Weights of a small transformer language model.
Size: 12 layers, width 192, 6 heads of 32, MLP 448 SwiGLU, vocabulary 2048, 5.66M parameters.
Architecture: RMSNorm before each block, rotary positions, biases on query, key and value.
Training: a variant of Adam for these matrices, 124M tokens, 7544 steps.
MLP neurons of a small language model. Each row is named by its layer, matrix (gate and up: input weights) and neuron, and shows model dimensions 64-191. Each number is 128 + 24 x the weight over its row's rms, rounded and kept within 0 to 255. Numbers have three digits each. A neuron's up and down rows have the sign that makes its largest values positive.
Before each neuron's rows is what it responds to, as a language model described it from the Wikipedia text at the highest values.

Responds to: Final suffix pieces that complete a word split across tokens, such as -ion, -ment, -ial, -ics, as in mot|ion, develop|ment, potent|ial.
L6.gate150:149113121153108147124140196081078113155125115151173131123107147141159164080124097116161137133120113156141109155150136143101117108102125136122143095169123112158180134114118119060104110109152104168128115132119175163099118157141140105142119115117141139141153120137116115138115107176105157121154151149174143108093143141164153154160103153122176095095164121118121146145173102146126129142136
L6.up150:122122108156161148151126114112122128157144115131156163140161093087105121124127118110096110117159132102109152157077151161120128136120138123125169134124149094155143091092122134109073159136109131141163121139113133110096158116142166130100134137153096159130116100113151140106122162148111107119118138125133133158148149138088167087125136080186129137159069141167113116153129145156108120103102

Responds to: Second or later word pieces that finish a common word split after a short prefix, such as ret-ire, mat-ch, ab-ility, reg-ion.
L6.gate438:143117138160148139154150115144124100137112098173127185144112102092146098092146110129134179135110142140111135107131129134148106109115114152125148119088138112114126119110107155132121151114090176139143138121077086167107145143120164086145083159071147149120078147092104145105076114127116210095158133156157140144135127132150104131129141120135122111120072114150100123125122157138128087133103
L6.up438:133136158102164135151117155095095140088142122140115151124095096089149112145146144120101126127103105153109128129152156081081101152093134201180105104157148142120135123122145112096087126118098114153155137141138111129129141133079139095121131124119141160143145106114154125140135104186134156125139137088080121149142151163098130116152137114123146132138144129137108148148154162125129165191144

Responds to: Final word pieces that complete a proper name split into fragments, mostly surnames and places in lists, tables and biographies, such as D-aly, Bro-ck, Dud-ley; also commas after day numbers in dates.
L7.gate49:124163103143137096128122134101162142127129119180124135150114134174116105124126141103116127108121147149120110120171131153114172122126111112165075106149126069138123139123136090118128101121150107122124105169114155164060124122156132129148140109101132149149158140150093078107169103129151118162142159113095123137132144096097107137136174115123141126108140140130105140148102064104161147090133
L7.up49:149074163103124107101128146105164147133121106114118093128130111115108107139094111123136107141163137110124099155165095145162152163121118147183155092144126115147110101152111119165180107135084117117148133112116100151185134173122117100109119152097175122132119140110127160109136131145119152116133120094096079170144137126130104145099133160126120117141160188144136138103135112145131130166124

Responds to: Word pieces and " as" just before an "a" sound, such as Iow(a), Nep(al), Cou(va), or " as" before "a" or "well".
L7.gate127:130127118114098148138129177060125107081168118148100107141089091115179142111158122080106147131136137129154136120095179085148096138131110137107103119100126121097136161113094137110133146153153129164163130125124126164153137118091114106111116100143088121095143171081148133152121115126127166128093135133131187154112105141081127135130155087133162123122145155140128142175178118132129160136128
L7.up127:076127120148128122126121136105167177139115156110101151109160132121164154110137143135123138123139120137157113149117176133155068145141112122160126133148138118148096123140152113119174164148094108124124124126134078073144155092102134113133093137102153143129103123102099100135133171132134095123156177120141152127122140169086063125142125140165117114142113136177143149104153126160121141122119

Responds to: The last three digits of a four-digit year split after its first digit, mostly 2000s years like 2|016 and 2|021, sometimes 1|991. They appear in tables, dates, election headers and citations.
L4.gate292:076126152132146113148132164154165129100096132089104126078097106094141158146138089105167161166138087096085159117114104125113126132147111124119137186156169138121133160110124143106122087111119109136140126108171105142115085121138090133141130138103148140098117180100136108102150145120148175143139152143128180125144120133115114146094107128151155156106089135134149090111119095106161139117126
L4.up292:141124154078126121080175131080154142089105089158129106130144159076128158126156114126132089146110123084112114122140125190098154143094126157124113162149148121136135137121113123107084143151105144131098156081131144097135087126127130136142132114117139122111123129125132139112149135120096130113156142160144154097150126155131146164091137140137120177113143117098151063093112133123162143167119

Responds to: Fires on the token that completes or begins the first word of a new sentence, paragraph or heading, often after a split capital: The+re, The+ir, A+t, In, D+uring.
L7.gate94:076144110146162139074153144145166102095155136129116128112121121155102132119141098152117112157126094106116152164097131131141152167160164141127119113085109107135134096148082200111146154159141100101168137149162118137114134108143121170131124156086127135118114139168126121120147197075165130160131131091096108104105165127125123131149100130120112141105145076119128194121104116152103115101121
L7.up94:079099111061134143130150122138121167131132154086102133087132093133108119121123151107113159132102164095139100098112172104164132159121158136112131127147156139073112126161121103160164134128159135127141135131151129112159083126099136120125113166148128127106147110131109121108097197139117130087145124122120188163081118076127105109111081123086139142105122128111165120087095126107106157122117

Responds to: Prepositions opening a new sentence, mostly time or scene setters like By (split B|y), In, At, To; weaker on word-final fragments of names in tables.
L6.gate11:137133129131140100093126151103124116091171179103158135123129081122108133104138133134160113126104115135145130112065167116137134088105110119148120129112130115129115101085092119125172150104128093147125124106124107102151142144135073109158118105102091139102079126104094155092089141092120179115140108109129129150115135144103155122096179149156163165134135106099100175120089135119117101149156
L6.up11:148170109113099112125103112095115134169111101143144061161144149127122132076165157129142126129145179146143123143089129101146147133096144100156151137151089104154147086118126110105128130162178156132140094131131116094146150108098140076141121143121053142103145107138137100129127120117142115141146131121106140149113125105126116164125109119145117159139177145106094153131114127118136141152139

Responds to: Early pieces inside proper names and short capitalized words, often in tables or lists, usually right after a capital letter, accent, or pipe (Mö-ld-ers, Mar-ía, E-P-BL, F-RA, No).
L6.gate4:169128164137096150166110152091130159125152142150125134117092165104143088122104130155137131127167107139115125089120100130138143108102132104151098123115077150121142164129142128138145119126113123186145129153107118132146134100139130105129139117157122120056152124148100072133130106121150146112136144106087125150129111110117137108156064153147161105138165146098142098174171141155120170131091
L6.up4:111114118131128126135116115162142156142174121116140109089148089125110139132180105133097122120132142114115116142107146105141135107157150110133079147169153108151074096126143091166148096102139094088107139166141133112160145119132139126125139118125121137114154139078146101117157112109171117158123113141113112172069107128128114105125142130093154124047077109179131133093102093117155140107147

Responds to: Second word piece of a capitalized name split after its opening letter(s), mostly B, F or Br, in names and lists: B-ri-an, Br-and-on, F-ount-ain.
L7.gate348:142182123158146133143133126169138127114193116151107098155145120100126142135108127127148094150115136110066144113132110139153100080138139109096102103134153104154108145125098148116139131088131111126131093152131127101112147127154108131156122164152095165066136162125128092119099116089161143157137122098125154142097157152105144156135121101126106129113072144167169134151127088113138125164129
L7.up348:116139126115101142133101135119172148129124123141109119135104126101119128140137137126138081109143146141139108123122104126129064083142131172125115085054099158129112084109129152124115173130170152103176152094104093147140107170107139166152159138096148134160125125136139108105138160168097143141139117132143081133091156141177169162142122105116159118128142124121109127124143139089125104179134

Responds to: Second word pieces completing a word after its opening piece, especially names and "me-an" words, e.g. Me-an-while, Mar-k, Par-is, feder-al.
L6.gate251:128143144136072134127152135119155148101127110113142133118138135089139083110124051142137162125132124156124114131132093110158110148135097167182110112136180158114143111118100101082180143139153094151134112104097115127121150142130137124136102127123142136085084163100105131112115115108114164162160123137133163112164093090113122141161115154122132119149104103137144123064144105142136150169137
L6.up251:144142130106110104105102109143128123163169135125138157140185092092178118080136114112122141110113114122122131116115133117143117122147146147138120106147135113147085104105101148117148146095139102116113158174132128087103119123106146092114091089096137124119135122119101106124157145129118111183156116111136123090094082139119112114147119178120182109107140142138081114121147100111179178159129

Responds to: Second tokens that finish a word after a short split-off start, such as years after "2" (2020, 2001), "thus", "which", "get", "makeshift".
L7.gate300:089132141134112136130161159133143149131106122100109175124135139116149081092115132117121120125095125080121141137099178119141144146099151142143113134113150103150158123124081155163118097130135118116152152102122082139108105101085120134162158131117109143121081133145101138161144140106096139126169139149139100143155117155165136080089086136123148151124149150095120163159082209146099106118137
L7.up300:123124133138131124127146172152140126175110171107162122114116108134168121151168124138111136152100118119124134107134155138153140161189092125129119124136127156177089173127119115101119152104134119134132147072129114130146092152125144133114119141142145138131076153104133130119117160101113157137173151095110096159172107165102155128118142124127128159105106084143148166090136136136126110146135

Responds to: Middle fragments of words broken into odd pieces, right after a short opening piece: ar-ch-itect, O-ce-an, For-ce, ord-ered, W-ork-ers, dec-e-ived.
L4.gate361:121118145142140121097086142175144128073124115170113180082147144124144173113131121127124116145114136114150189162102120140157135147114144119137157123104149176177147113140114122126141122121115112120135147153129093115119078148147114132159114118121104126110117125087120101115134105135147135108133136125090134134175077088140143148160093106147076149088138094135166094105131153157101139119117
L4.up361:123108161128123085113068127107113186127103131099155112143143087129138138110135161113134154124153146093112135128181144146170128162085116133156101127109164119103177156109134133164083150171121147096165153173127133161118106163108143146106177133117135138132137130131122119141143134131150092094159128111129134097128122126141149123126140094126125126161152112101137129119124160153170131113139

Responds to: Final word piece that completes a split word, strongest for "ast" in east/northeast in geographic locations; also -ion (region, suppression, Union).
L4.gate86:154110117141124152139114097135131136115104145123155115165126124111099099154123117134116126129170101083119103115171156125137136124125109136101090142148130140141134112140120143105130145167110087134127157150160133158133167155135131129118170121106105139163133136083119133162124155110136138115168174086144123110149162094160131104104177126123113112108127089106110187085093135156094146154106
L4.up86:171121148133117159105138103130133139129117130145129098072127123110147140115115118116110126135179106117102131097137156101141106085152138111087106149167124099179107084131138105101110117140103134139113186159162146092107098166154111135146173155103107147135139135111123117155141124090170168156094102094118147121106159135135097134104161128132123134132129102153126147163127145201138155097132

Responds to: Suffix or final word pieces that finish a word split across tokens, especially agent endings like -er, -ors, -ers, as in writ-er, direct-ors, found-er, up-on.
L6.gate415:113124086126095134150136114108087118115159128097161145124151110071153146125130108121149173153073129151140135135123132100147099117123117145168156116166123147074141092082145134135100152144160110121128085138114169130113157112093102121125117169132165097175123136129137138126086139152103098122131118150129140100133140140163134142158101106123151123155061083162126162112122140167092100125134
L6.up415:125116168124141113128092093172128108160097159116190119167111102113157112117127181137159101124097157092079165141095122148144130169101165118106143133133124108180108136098110160132122110140183128151151131113160112104165112133125148153129141154106104121171086128124106162134140155146103130088161147121124096113127154171118162140142126137129137132142107130147115137176133153128161124133189

Responds to: Fires on interior or ending word pieces that continue a multi-token word, such as Dist-ing-uished, Miss-iss-ippi, cont-em-porary and pand-em-ic, across any topic.
L6.gate86:113138131133150156145074134148108137090149113123127147095130120101164136128102125131129118183128104137137109124111149142168120139134117133125169125137158124135122119071118150119088123121165146145118123139096085152093088130111097115156154128127111168128127145101147156168154152118117125092134144116126120114140157129120131119161145160136153134144115131095161129159163122143105130076156
L6.up86:144126126161112118117153153113134094162151144086146146139125101141088174093133150093116171119114136107135130111116169134141138101103173124144137097154127098129108133127117102123106080109099129166154134143121127123140123140131080109076083125162163136151109080149111146105080129172113141122137127132154126173111126106143112132097143100155107123126091144159096192104117142151116133156113

Responds to: Fires on the final piece of a split word, above all "ong" in "among" (among others, among the), also even, example, using.
L6.gate322:123090072144126120174103099112121126127135159122151152086157126107146155092143104102141175130121138092108134129132163110130098105105143192155107130144117116159154143122109147129080119149128094127169134156160112128103159113137125101102111134126184114126114107088103151124097167111115112132141113140175121147130121170113121141134154144135112160123119105145168179088125150183102132175099
L6.up322:120138109112134105138083153155094178150133112139120136155134108120094135126122080119131121131151137140121172132133158147108122101105134148192154152126139086105150079153113140145103110129062150162121135141067103099101109141149169124136117122123136167126160100143136118141174116096131120176145117093131152105123138140109118096148165119154171098128145159109168123137118133140145150136148

Responds to: Word-piece tokens that complete a name or word split across tokens, mostly personal and place names, such as Rober-t, Mon-t-real, Mar-k, Gober-t.
L7.gate353:120095166091072107156142174086116126149173153109093091107126132087170117132130123140128130184120115141150107101105117085083111140150125101132119096097124133150120157141124089140128144132177104128126148128124119147124133102142089116124123172137105107148122130137102169098121156131103118110187102111150153144143155105102150117084105107117129149137133118156151139146118101167126093103128
L7.up353:154174155138095146134121173133135113100120091119099174147141102105111069128095099117134133132134129168146124150177105092109086111140086144143122097116159158117144119116102108124093135078130123127097114093117112112119124135144132136123094128147122133132128141125136178105122125154093148111116075105128126155132132132085123174143146141148156120110120147145175150116134134127152142175124

Responds to: Second word-piece of a split word, mostly personal names in tables, cast lists and bullet lists, as in Mar-ia, Mc-P-herson, E-P.
L4.gate279:136097161159120098151139097154170127104155148111096165155117139096154109098072102133116095128167120124106119116086154114127180111130151090155147104118141129145130115139122087133106088174133114138143133122169096175137138157171135104125122134108126102123083138139130115104143076105161155114116132114114089133148077130103144134128111115112103128144127109156124102104120102133127123141093
L4.up279:143110112130125146133168130124128125125117156135111129151154153136133098178136111134124092132077136127101061074151123113101169127155166117159084125145093146164097119165139130152158144063160108122119124150106132071106131162136121122148136146133116148094149133138092099101122099143094093123122089139138081139077109139123164072151121091148142130150154124153125137140164141132140136096142

Responds to: Short inner or final word pieces that complete a word split into fragments, often role nouns, e.g. princ-ip-al, found-er, Minist-ry, deput-y, elim-in-ation.
L7.gate358:140107162118157124145093151080145113124144150090120178117110125049153136154118143112150127151115156157139142161147131129167112132095121130117142137153117125103142124128137119146085118150126125096145108127146117120143144167125102126054109091096122163111135109079133093098107128138115156125142102168138138127134131117104101141103146126128133117139113141147127132149147142191097130092108
L7.up358:162163087117133108140102146170127150123115135080118118142094141143164132135138146135100119098102131133141080106116088115116147124132092158122131116123102149150146106116109146125083106159126127122124141117086160151142182112125091177099120094142083131119138151106124127137161148133163122103154144113138129136105173131172186094136120147084106106152129095125108160124141142169134114172112

Responds to: Subword pieces that finish a word split after its first fragment, such as incre-ase, t-end-er, accord-ance, ch-ang-ed, ex-amp-le.
L4.gate220:145137111143113137120156146119137100143122104080110139158105143114165137120088141123135126130131112117184151165126165092092108133101162119141137108103135116147094192103154148143097151114115138123175108171159127153115173108115126156137107140108119136128090096031102118140109174128132123116078089123101060136113167164122146131085114088152150136081117130108119127158101113130114117154108
L4.up220:110097135131148119103144142156119142150115124140162132145152105106140121118140164130120134120180146171132128088094157133163136101150148142158111113142155132174114132136121129069125136133149089123116166176114096090138155107141168126157106115129126126149142116109136169126114156138111121170143135086131130143138150096127093104098129120153132108138101158114067121123128188140125147154118

Responds to: Second or later word pieces that complete a split word, such as insp-ired, De-ath, gradu-ated, and the rest of four-digit years in table rows, such as 2-001 and 2-021.
L6.gate288:151092137120155107176103129128161140111114128098128133126115127122113118106114129126130111139132135106161193176128132114099102169122145131082153126155155149170084086128125117128063117148108123132179110123146077108088116147099091141101191141090146143140148098130125109112124136152144144128145141167122113102116130152100080084105077149113097137125107119121141138105099149161075128152123
L6.up288:120136154144139122118117151149153157108105161088129118103126100117132130146141124133133061150103122133085131115117142150160115108132104117097140155126130105104145146116137109150134111137079183148121111110141119069144123166129119093152096113094151088117137111155123099147119088118136102185166163093103116113120143115134122142106140175135085090132133079090117153147149131140139118116173

Responds to: Final pieces that finish a multi-token common word after its stem, often noun suffixes like -ment, -ation, -ious, as in develop|ment, pro|duction, te|levision.
L7.gate196:125136131118121112091130117101111101167094111082169141128061093080157105145108149116141133110138135121130146130157150130123097103100115146129154173133104136106162085151131157151116144161098101147124137117119089116136155113111121115127155133145143158148144160115131150125119109163119149119122139166139162113124127095125167144123096116125145137145139102118167128146095179119171068178140
L7.up196:118120137138102149121101112122134113092135099119111079123134161117141124147161123112128153143119166137145101167115115141141107121055126118119137082081122141125151092158109153095125137159104096140124119141118161170120129139167146122169180150120101114122104120131144124143118134097135111117110106124102116119108140108142137143154075113116117138156124135076167087161098131117164164112089

Responds to: Middle word pieces right after a short opening piece like R, C, Sc or d, e.g. Sc-ene, C-ong-ress, R-ail-road, d-oc-ile.
L4.gate129:092109132121119140167165113102124133123115096141134159134118149108161112099115121136155154144105100127115098124122146069116133151112104139091153122134110066142083122147142137132153121147118152158095111116095139107111110158176120118117125133152126165141169103133117106124122123105122135097116172089119137125157098154095128152111204171160139169092112142124104109104109102158103148102145
L4.up129:142169130120143165113110110092131128146113110131137138104148113177084143129121129094128107131099156169122130100145109158128124101142126085110161118161146073127096142142170112105147164128150106102142118055127092108133114148116083151126137153111184139150136138149121123129094120115096133169119107120131119079121134116173114122153171128125115127132140123111137124153111113075138101115143

Responds to: The word piece right after a word-initial n or N, especially non- and nonetheless, also New, Nepal, Numerous, names, nation; weaker on mid-word pieces and table cells.
L6.gate106:110166073133079144138128125122104148116142143107090109116105107096148157135093124122126153108105090159099124106132132157094125138111165133074098112126156128133180116154094142100166137160128095163088076101122150078166122122141117118138145112123179064115115149149086146086115103125140115133132098181120108143163117119121148148140121180150154158138123128114155139176106110131085109122136
L6.up106:159128100108133149148154110113094134125134139083125118135107140124120149135173110074139127117102101142125144198121134123111104147110146114134128126173109098144153134155133141134142081158151104133117106123125138108162151088100085114151141115159160121120087169120107109109130130140099117115129070154128152124144102189099120134111130130111122173100166117135117155083122111099069116112130

Responds to: Second word-piece right after a lone capital or lowercase first letter, as in N-ative Americans, N-orth Carolina, M-iss-issippi; also pipe separators after numbers in tables.
L7.gate392:139154112085083081122153097097110124146146133136089153152136117103136122143081091146157151156130088116177099151137137084136093142130121170129132110123161120138163134098176125116149149147089135144144127144100160179089134129121099122140129121067146100119130151090108100079129136113125144105149112179167136128112117124121154132117107167148108138162126132122121114116135098136103116094094
L7.up392:164141155141150116096133123153135145118139111105063126134144111137111118152083111096113150123124079127162104142169138143129123101145113130140098091149118156142138143129133159105150143150074122078077120147165125129159113137111121136157129145063160072159170151159120118101121096123125108110095144071131139084100150089143128115149076135119146138151143118103113103156148103120147129086114

Responds to: First word or word-piece starting a new sentence or clause after a period or comma, such as By, Because, and, As.
L4.gate419:153135102080127157133147164108176135112124174137091137111117119147100107107139123143147110134149139088122142127105147092134142089128134122134110133131094146131123098151132102091172094168166113165178151096099162128099125089113128092154150095138108130144120139147137130141134125142107144159157106179162152128120141149112112116111122109136129136157196127151122148085098107099104163141094
L4.up419:117137168155124147111138132122134157106124100115112128149103077122108091123183136174120127156103138138125095095114164101148137110131134145132153119143136116145142117128136168123124118140127108107107128164118122098149108132150166112095128070082108116129134129125122116119115152098124109126158154128114132140114121141110109113107133157091083126097121185081132174101122075127102112111131

Responds to: Closing word pieces that complete a multi-token proper name, often in tables or lists, e.g. Mul-der, Barn-ett, Scot-land, Twit-ter.
L4.gate342:160150172136154145065130123144155083130160158104147133076147138182122082157140100103139089102127128157089131132075106104127139119132097093115157135114124146106138107140100100118157131144172118104118097121113142112092174108134118119144099100160126149107161160167123103116161144113158167141112139112142158155113168145132164103123130162126121090094111107136103175127136090104149143081113
L4.up342:157135122136127217139138136138166120141138100127155127140134143158149102155111123133115083083148125164125084154168151134062145108145101110114122148101095101107155132106152116105140102136183134114089080121117146141110105129125152105101098118164123118146142115167120108167172137148091139161091117092126159118133136128141148109100158123139115111129093120136094134137154106103162140137170

Responds to: Short consonant pieces inside a word split into fragments, strongest on the r of cont-r-ast and cont-r-act, also com-b-at, invol-v-ement, biz-ar-re.
L4.gate301:171128134130144121134107120142160096132095124092151120125117172153122134156119120134085138075154132130153105173112146146097090125141138146118183116149120175122078129069128140149104161131110127085121146114133158087157120131111112134116120123159155104180170093145200145148149133156098111116125119121118174113110166156099100168128115148111093099129156117135126094141149122117177114172093
L4.up301:110123097145120118129150140143148110100149161149100138078145168103140187140126083170165156172129130124149124142084148105123079132126126149103122135146108164137106121118105155114118126135132147162124115122118157107137160115116105164102128133146112144130118112092162159112135161156114135098187151152132156131125162137124130110140180163123118120128142117151112149124134109137126110113031

Responds to: Word-internal pieces that finish a word already begun, especially "ter" in names like Walter, Winter, Winterthur, plus ited, et, ing.
L6.gate88:120119091146117095103120129115099125151113123107134118089119170080126118147140128122128102101169097114124126146094117129142143162072114074121159150156150116132109119066119129142173125131151140127157110160123126117112086139076083125104161112144137109124099147164135109142153167128104153156135143126139170097120123137108163101143091119137141145165085114154121151123141141157101162117127
L6.up88:127151119149113130094134135114139121090124123136142138108111103135092146132066121144105147127119155102103090163083158119130149106128182127122096097170087122156122106148108133123125122160196135130163087163124132157145099102119105169125114136087083078150182132143125146107123116128106133151109100150151161100113162074123131142104091155153105147124125099122118154093133099167115132125148

Responds to: The second piece of a word split after a short opening fragment, in names and ordinary words (Gri-ff-ith, sc-hed-ule, bri-e-f), plus table-cell bars.
L6.gate269:136126189130114125133133096127117122117094130135148145087133108172146088133137075097136105087151147145133108139121168143132149080107125139168114096113147101072145135169112109170130131122110070139092120103114114095113184147165134124144104142126165143123098125114119118123126131131148168152121180113095160146135126135080106114125175167112128117116160087112132126131132088154120133141110
L6.up269:129103132107114103132132107109163138098130126108156172126150123146073142144124058125162121122165112183125112105167068116110121115147123121131168112121138145118091107123090164108181114163181117121096100130134137128101179124125145114180108139128151135122122155067120108103141119124149135134131143146141114168089132113115119108101134141131130124086160102158122137112122120082154108136103

Responds to: Fires on the first word or word piece of a new sentence or clause, e.g. The, On|ly, Never, Most, and on "as" after a comma (as well as, as opposed).
L6.gate257:146126137103124129168107109087126158124155135120123115152103096160136128097163149103095133134124149081150141113116165128129130099131119117086092095140122113189155121112117118090097141147139104118132182069105128163134147093139175122160123129135085140132109106131114093093095158112146145110098121125104139135130125118120119143133144095102155138134131131134148161115167130091157129167080
L6.up257:117131171150114150150166087137135124120175122125140144119070102137151154122100140165101122144146127100109118116115140106155072103119142137108110157145130088132158116106111139113147143164180118094115144100116144142150106090155162143145130114149116114134110110139135109105121134117159128159092168103099153136150127138121129111078139121098130117133153126149128169107139117132142141132145

Responds to: Interior or ending subword pieces of words split into several tokens, like av-ail-able, ab-and-onment, cont-ains; occasionally numbers in dates or tables.
L7.gate259:138101099117140097148132102113086075117147180168127131155119138087124112125060129166127111154162120132152153145121143122136098156107126151109122096115190156102138102093105115146112101080109107133129152093126089134153128142135143079124134150090155151120124118108070143115095162125141131109134097156136122168146103144122113138125109136177122133120131111130155107116123121189104083138173
L7.up259:141110128112097117114113134119089145128154083140151146119108160118162092156098128096099145119145135187115151169119128145125112131118134129142124124135099120164117154140152128126085140133095138098115132149158109146101172133132142053114140125138161137128114111114082138135147150115120116134124122122110126071111115129140093119147082161106156096071154193085118139166133167158144127180116

Responds to: Middle subword pieces of longer words that come right after a prefix-like piece and before a suffix, like inv-est-igation, acc-ess-ion, fav-or-ite.
L7.gate401:129112131132150153088117114140116126129149113171089131104106171092146096142150148112150155151134146138126108131129132132130092111115135114136136120120122114159123158085093167123067190114116113154160118157093092151111193114135135139128160148116145126091102143122101169113100149160117111125125121133151121084130154156114118130146126110145168150167116117120124138162122148134105126137117
L7.up401:160135124087128113127128142106142123119113159150142162122121135120176163149099138134151137132110157150104117108118127118079096159097142126193140101116144127165107115123103114128112154126141150118148113107107105125118114116106137119136119149097174148139138082104137120100116122109121110115138157131135145116138103135117122072142097144091105129092178130144159087159139149132136090108120

Responds to: Final word pieces that finish a word split into subword tokens, strongest for el in mod-el, also ord-er, l-and, provin-ces, propos-al.
L7.gate243:114060145129092152177125107128109080102137121120146128109094146105133107111116104152146133128088105149165129101127124139131145153123131083133146131094177103081160112110105155116154164153155124175144170181114092139124157133081101128107131132132128145153113166097107131137155121114130127144127126133113154118107102142085167124146103164144122110154096089113183130146096124156119069095180
L7.up243:140131121150105179103141130140119152101128124115136099136158084092116132093142149130112091126157156092158137136116164159126146080113092124093165141140147112172133070126123094136131114150155108102148134135131151089135088121115146137115170163100181105131122099129073165129099138082134131116159101181139142141164151131137150094110112153119131110109115139124095179123141093126131103120136

Responds to: Second pieces that finish a split word, often person or role nouns and infobox field names, e.g. Lab-els, Own-er, child-ren, prosecut-or.
L7.gate322:116115104131132106160103123113108167140136147124160114082137160106137146136120145121156104155122125098149175161133177140158067136094147089132131125112155146096131129124092136161118125132131126151095115134110144122163171121129155126110113128120116129149129165158150153124137171162168098125142126137157204123164169124155140113144085122088096138150067119127151127098101116138098104111151
L7.up322:153136105100154097130125140131105121125133095161139111133129150115100139143158156121120164130128088089087153147117112131133111140134127086082136104130105158180102089119144155126132108132099092131133179116098156115142147102114150116112105106132123137164153152138153123102117133112140164120140152144058126111101139098078133176159104117074142123108124109109069102143170108109078142134160